Part of a small language model's weights.
Size: 12 layers, width 224, 2 heads of 64, MLP 896 tanh GELU, 6.57M parameters.
Architecture: LayerNorm before each block, learned positions.
Training: a variant of Muon for these matrices, 188M tokens, 3371 steps.
MLP neurons of a small language model. Each row is named by its layer, matrix (up: input weights; down: output weights) and neuron, and shows model dimensions 32-159. Each number is 128 + 24 x the weight over its row's rms, rounded and kept within 0 to 255. Numbers have three digits each.
Before each neuron's rows, "fires on" lists the tokens most often at its 100 highest values on Wikipedia text that the model never trained on.

fires on: "m", "in", "a"
L8.up552:134133139115114142160130155147145122144158136102127153109088135088131124137126088166174126064152162114134154138145150101101104120161141122093122125126153115121149128113113122168192125067146124100121128112114123166150156133161120135126104113145097131147144106114114169106102121148106089122165123111145104119171170151107098134134152112106149152116167126155118113115150160114135156154104
L8.down552:125123117123176150124180111090115126096118179152133153172126153142155133113116120122125145123124117111144101157124148103088169145119102108126150137139120096115122136107112102138185104147127129122111122130103134102114137160126156093123143117089113125146124137171148123164145137137137127149108151099162112141102138154126164110141098137131150141123159138146118125130137068152137111114122

fires on: " |", " the", ":", ",", " in", " and"
L2.up11:150139077136105114147148139127108071086138140124093128163137121118078128113118139136166130149106136162061144104151145119125115103122145127160105128135082161120056100112110136122113122112100113121117143125140110139163153125115146117170123159126140108121120137168115127149094160149132106141101126148107147134154148186122136112139170147132130125143133131153175131147153141121134080104144
L2.down11:119111134164136152163148159113122140094097142149140113097121093124138108121152112118124116147129115169141115133107117160096128133133093143119113104146140208129150155112105147100141093158134113129114159070111121120144105133135136117181133159117096105086146152127152129099086116116135134103120147113118131130121119147121109097089142133130110127170112125113084090150148111124128068155125

fires on: "==", " is", "===", " was", " \"", " th"
L8.up399:108148146139136119132147099115129136153123112125122140126163173126133113124116141135125121146191105133091093152101171123121091107148104142092086111077121126108080127114175104127107093138121132103151127126115136150171107131105163128126105109113153112120152142150134102165148106141090142124133106153106135127137121134116160082153196155169102148110176130150111119160095098110083113143109
L8.down399:144109167101131148155140116124122133119162135118131121112092105120088149117099128083115158123076108118077102174159149105079125144121102119135138123133103127133158159135125117103120121098167150100131143107140120117174116161128127117155115127150137129168147104146120107112155132116105146073132145206110115111126120143146106110118148119146125149139164116134106162137160096093112152117137

fires on: "il", "c", "t", "s", " T", "d"
L8.up544:062161134140104122131131117146104134157104099140129127142148098118136120155123111136109129125171109126156132078128116153125137145126133114117125128080125146131126153101161123134145133152137067158144128147122151146085120130177154131128152159114079118136118131137129106111126159118101127101147117110150074136099174126112170134171115115084164123125146112149107153145131128147144075136139
L8.down544:130131145143135115073154106137107138112123133155116146133093121135086184122143124151144116163126120171135163095119079121163130162152149099129142151117121107119112118133100135102141114137115127145113101052138083144120138136151134149133111136131085144109148167134145092144124082066117163179136135115103117104105126131126130082110161110150149104119136089152140080140141164116146116131140

fires on: "in", "en", "m", "j", "an", "am"
L4.up206:165136106100060128148116144108151079149143145107141129116112107083073128134123148143174140092122113153153146096084124128174089124145156124138112094133118091147115114139099086147115135137127136112126112088137139154119137153133130160102130132104125134124103117093153123163125163180106115134128134158105123129109172125154110116214128103105113133085121102179138151111113168108094152128113
L4.down206:095107146095156107118130110130126126081099103110110128113137138150150156117154131152057113087126132112095121143172152146172203090121156114091181142140139125126126155144126120115137124120097146148098108147099172140076152130156099103104128114118134140105115102122129110124099160132126135180110123081128108117131111099117161115075102183125142155156131144090083121183139107082120133129129

fires on: "oun", "gh", "s", " re", "d", "ore"
L4.up762:153102138134111150118149133173134116136118145119143108143092080125133107143099139145131138149136131106099119155128140118127151152159153159139149156124160103153149136119121177104103135100163147118118126109176113135140097152069110109129088118091131145116144159157142101161117105140087125142150139136109091099161149116169093145136152151102126136136119157100130120128160164140104152139124
L4.down762:090157122117182109093144161085142141116163111137126121124130125091116138139105111140142120146127080123099149126118091161153161142168152119143100183116104114122119107109138125118155151147105165151153141131099093127127108126092092152146119124129120137107170155172105160099094096094175115145068100146145140100141134097103130110142143138135127146144142155097125147136144103116085124148170

fires on: "n", "m", "en", "ain", "ver"
L4.up312:139109135141130176128144119173140129107109069157132089133083105090112111133134117130113153124168129145131119101154064139089086196108114133147110099142142137112132135124157136114133122136156115157136100072126128101156116115119110165089102119098093128174150099080149109164149111106178152105137123104122109116121154169160138136146093170128082103163149153104129081176140078106152137148129
L4.down312:124153126115105129123128115129138160131088132168115172119146095120130096104137164150123095170104109132126122163135114122131131142142132127124131117119156156153121130157096135175150125149108126121156124095138111083099094159107159180165135109112096163113181107118131080144119119123083112169116160107135109131172144092136133133098126159123089100101154170139116142107139114151141130140131

fires on: "s", "ab", "ol", ":"
L2.up90:143118131130109118088096117154136137142134164124141141135134144134112135156102112115116132120102143139126100087141130106112148069149137131116105092138118161086115115116142095179181121162101174169146115106105114125175127125131111135100147118127152109077134164137122123150118117121148138125144118101152129085142093141087149170096123173096116163115115130137118136132104143132127104143089
L2.down90:108153091068105150159134110082111150177152147166095134166141096084105111125099123129113122136123148141096156095122127122183127085126180149114125146116087121132151109098131154176157140139126159115174105133071151129146135132125179104117139131139167122133086114121144128159167147135111139128149117138125123128124144158131128127116144152164137121096124132134096118144164106130158105156114

fires on: "k", "p", "ian", "r", "b"
L8.up289:102155161149148116143121134155114135110149109138121139139138127127140122119111140094069133152089102178134190090121114128110165130165125176155110128142142181202131107149159126148153117094118124119087113146131111153121137080103120092142125143117158104106144146156119116133129162148108116084129104173133126157137142133110181113155128125090116140104100118111144141127112116142118112133115
L8.down289:145145143167143124116178146169124109103151108138116087127123119121120136108148153120112167146098157138107157160154096131128071103101133103161136134158152117128120096150143106104127146165105125111158129152127101144094153107146132092128167125162127128112141086100131152103118156112138086126117138131098129167102048108109111140160156160113155128102134127153113125144123099133117158145116

fires on: "il", "d", " at", "ot"
L3.up95:104106162116096129122179133121121121162170130108138126137117125128079122173116110112114092149145107170137159158118113095166120136106150115093139149136132144122155124121149133141126168108163122141138111149115102117110150102135118102133070123179135137126052143108103123116100145129129142094135101133087096130091138116125151125150112101136090177127149099150148140124093110147140104155127
L3.down95:109118120140112076140162106136109122114115096162112138066118125130092159138145106126139103122118110120139073097125097104101130102147137096120146142095166142132117152158120109152149122147095112172132135142138140156143162093123121122137102167126130115135136112128154124114097108120115150153153142106138112109113137172085128151122169149149090116114163146169135125139093078096111123150151

fires on: "her", "b", "im", "ong", "z", "ell"
L4.up35:149094160150127116106114112143105110120147169105160077096132137139187146103137142117141189137177126104163170170128143115132109110121101133173151120141129147139178131115138090122126114128165125105133102111128133177145132138111156161130139104122084105140107139114103147111115156115110086160138158125106108129121122124137107120152155145144108096141100141143119114165158122137114112128089
L4.down35:103138094150136152125149136153176114139138104088142164105092120096119113141126103103137125139118095136096153080132160109066125119137118144111118118140154106123140151137155121184131123114128198138113146115100142090127133138147100161132158129140092135112104150116151116157130118138154109148127132157147189109138115116104119104164104147120141102134070127114150146149105120134140129156103

fires on: "he", "k", "her", "b", "j"
L6.up277:146160118139161098120185111144116127148141120146146139123122149142158192099115119103102127133169124128142172133122134137095095102098097134083140091132114162162149085111136051117112159124141126146098087073144116145133098108147135114125150126095127174127138133137126121153105146068135077114154120146157100150124112100104112098130144144156090139097104128120144137151098122137112136129126
L6.down277:154117147124136103121129083121132131140158134123104101132148103132113100083155122150115139119100119090102175145104113100110100116110126142121123157184164105125170143075164127107137126113105153148088104130124136100157146093109104146131125088161110120155104139163155148153149135145171133118122144140099132162138081121134105129163139159143135108107148101119136141146124154123114161152128

fires on: "re", "t", "er", ":", "ul", "==="
L6.up158:102115118110119131126112149134144165144151141146140144098161159185164178146110129121127087137163145113130104138101117155108135126129089126135113120105107132128122088136121152093133085116168127133114123135121093121125117124089131128101181104124166070155128094140112138129130120136114171153150123131165176116123087150127183090174109165127125128174115124151111143124137149143107112101098
L6.down158:153140154124109114081125117116147145121146098105116137168135133113091140168106146127098134115128137145145161121139172136113148160102087162097129115125116122088182126111119135146157152142077147120128116102092170149139119144121142136154100118142119091107131104154137101136119123131122132099147157150147150164120116132119116109110107126119145120116148128123111041138096121093113153127150

fires on: " g", " G", ":", "G", "-", "."
L6.up331:135142139144129109110116123117155176130107148135151103113093130129109150137133136141151114142077092127108142146158144106122123076168115163131150060094165148082072094115111107135119166128113181125164144178145144139130113083110086148121147124135132137119103106120152119126153129167107189146142112176101130149117125142119128139158117121103116114140156112152129112143119109140135091151109
L6.down331:163105135124092116122097130123138100151135094107140129144161135113146136085145137135155123148160134137142189090099135121128192141144104151127123127116131129137118122146140099123151177139136133109109123129095124147108152140120171140139143121169140147164105153115113108103090104107161137138111124170123107121120138118102117077130090119113166154113082090099139113142136173100098127074092

fires on: " th", "==", "===", "er", "ic", " "
L6.up495:114109123119118137182097112091127153146172141136145126120108097154131137164147132131135128099132082153108113112089130134127075138133101161138089160129156151105132118140145129112093147090175142103127154105149104116129122139111146126161172132144177144174098118149156107106141138158185152115119136163078168118127075151189158138162202145130151124151110120166125123132110104116131142123110
L6.down495:131109115127104096109149112116141097121146144099132130088099220150124141092120120139146155098093132112160138133141157130086153116131098125139123152156129131104133150137164125101152102101119115138129131119122138140157160094126194122119146097141121110137099125141136106139091191159113156041115143141124132109129124166156137091131113162138110116096140139114115120174101113116117114132145

fires on: "re", " G", " g", "G", "|"
L8.up487:149122124121102133121102151076145147125128117174163150098091121136147100124104125164158108133127154085116060140151142137152151093105157155128105137151146123064138123122114109149102131162140143087124118189151115114146128100137151116115169104101114136105077112135121103118157091136139125175117109184112108165108182102115158132150110123092147140145122173128099107127109131143099139153126
L8.down487:143089127153119131110147145164140149153149113132120033110144161131126114080157168115180166123137144140134177130156131118110117151102100153120154156138120104170103119150125122114118131130131094125128108126108129102114106131134116162112112101144137119133158128172093127084137147118073117122090157118101152117146080149146115096140130153144104176084124121142163125154144168107108115135131

fires on: " c", "ab", " C", ":"
L2.up152:144146120152111139059109109127106120174155146117131113081121140114137173134176107108122139140138135143097115106172180071126127106168134129080096149119102136119106138141116138166143120140147118125123146129185117122208117070123136124097110082089123083125127147148129089160106119144157137130120122117088140074137095113163106138118075100116119147127142108123144121137115148133109084127124
L2.down152:136145114119060119153170128099129139149092170128161134113147119104116174140161094124139158099123116134124164094132146120147158094144201122081107139125126126120098164123152124138121159142169103130148122141103143100123159161119153119147148133138138146133148124117140114141155114161107127118127107140126114113125160119124089131143151137122147108110130117156134101119081152163091123135134

fires on: " p", " P", " and", "P"
L4.up97:144117118088160187157163165113129152167131112125137130105137088144048094120145134161118105097108141117121142115160093132151160074122128127173112114107113150114150117107108110146113114087142072152136118129120132148111153128120151140126139124125146067160149149123151097135139135101105152114090092107164125104162153156098120153117174079121162112115147158115116145095162172103124109141109
L4.down97:097153106111122146184168126118118089110157127149134131099107117113104142147111125157108116090140140116083091117161163107108121089149092106155139147147064154106120111147103203134137131130116129125137139136137109108091157127130149114121150138155115120102091115143101136158135199136133164155148104126135123160133119123078130122130111106115149169128118136113113103129111103097130133121101

fires on: "e", "s", "ore", "he", "ew"
L4.up186:107134122120073135121101137158119157133100122171153103125139122117085102130128103128127090126143171126096096117121123111163181174155170100151123137154130157142115111140143120128086165090101113153124142124145128137132095138134082117148144082113155145156113113110148125125100146149094116160142123157099160140114095124107136161144138142147149130091086127106136104132132138126099115162072
L4.down186:128122096107134146109127146097096117124173121111082114110114148094117152135145155155118094151144113106137137158195139099113095135159119117146114150131105149119144106140097112089139113120110115081148137110128172103162136160114136095142114133165164128141135152157140125096108148143170134136109138064136142127128147091133143134095159146105154132136179149095121133171148140122095138092105

fires on: "n", "m", "v", "il", "an"
L4.up635:102154154155139126145157169162135116152132130142109136078125076103167147124162106128113116064204089163152117119171082111140119100100123135117100156121136123124168167125128127103146097156143102122157099088114126124150157119136086137105115158145093130156165165144125162137123135104131128100121121109087139104137135138121130163142111122114124168123099092091133126138100119079149131133138
L4.down635:160102113130120101106118105113129120124110129081167132126155137107107153128161152164152114107156128097132120146098134113102097120093144127146097046080151151130168107131154068143128108129149103151160128126118103098105109190127149142139094119130109120126132105118132103106179115152156130101133124124165118149117161127163124118190128122139113160123107166125162138138125105124133128141117

fires on: " b", "ia", "ers", ":", " for", " in"
L3.up297:123114130080136152117116141123094127141151153132116112102152137082140163125110146107112122150095128128087151096160162121085131087153160137120132160125116163129143130129158142155101127159128093153134139077085113115154129145146139152110103132182089139103151131109152139153101138138133098132148153172102118137141164186123121124155154107117114117126085127128128148132146144142159096116105
L3.down297:113126189124177168190117069123143100163137121124141092146126115127117142140128118156149135124129119126135114097135122121128128157134116155084103135154144157103082119127120130145138114149120118091122146099128152154077107125169104151174104124094105132060148144103113092143116100161183103098143129142129135107110149177154112127147133202128126109114092159122118122156148129145137146084134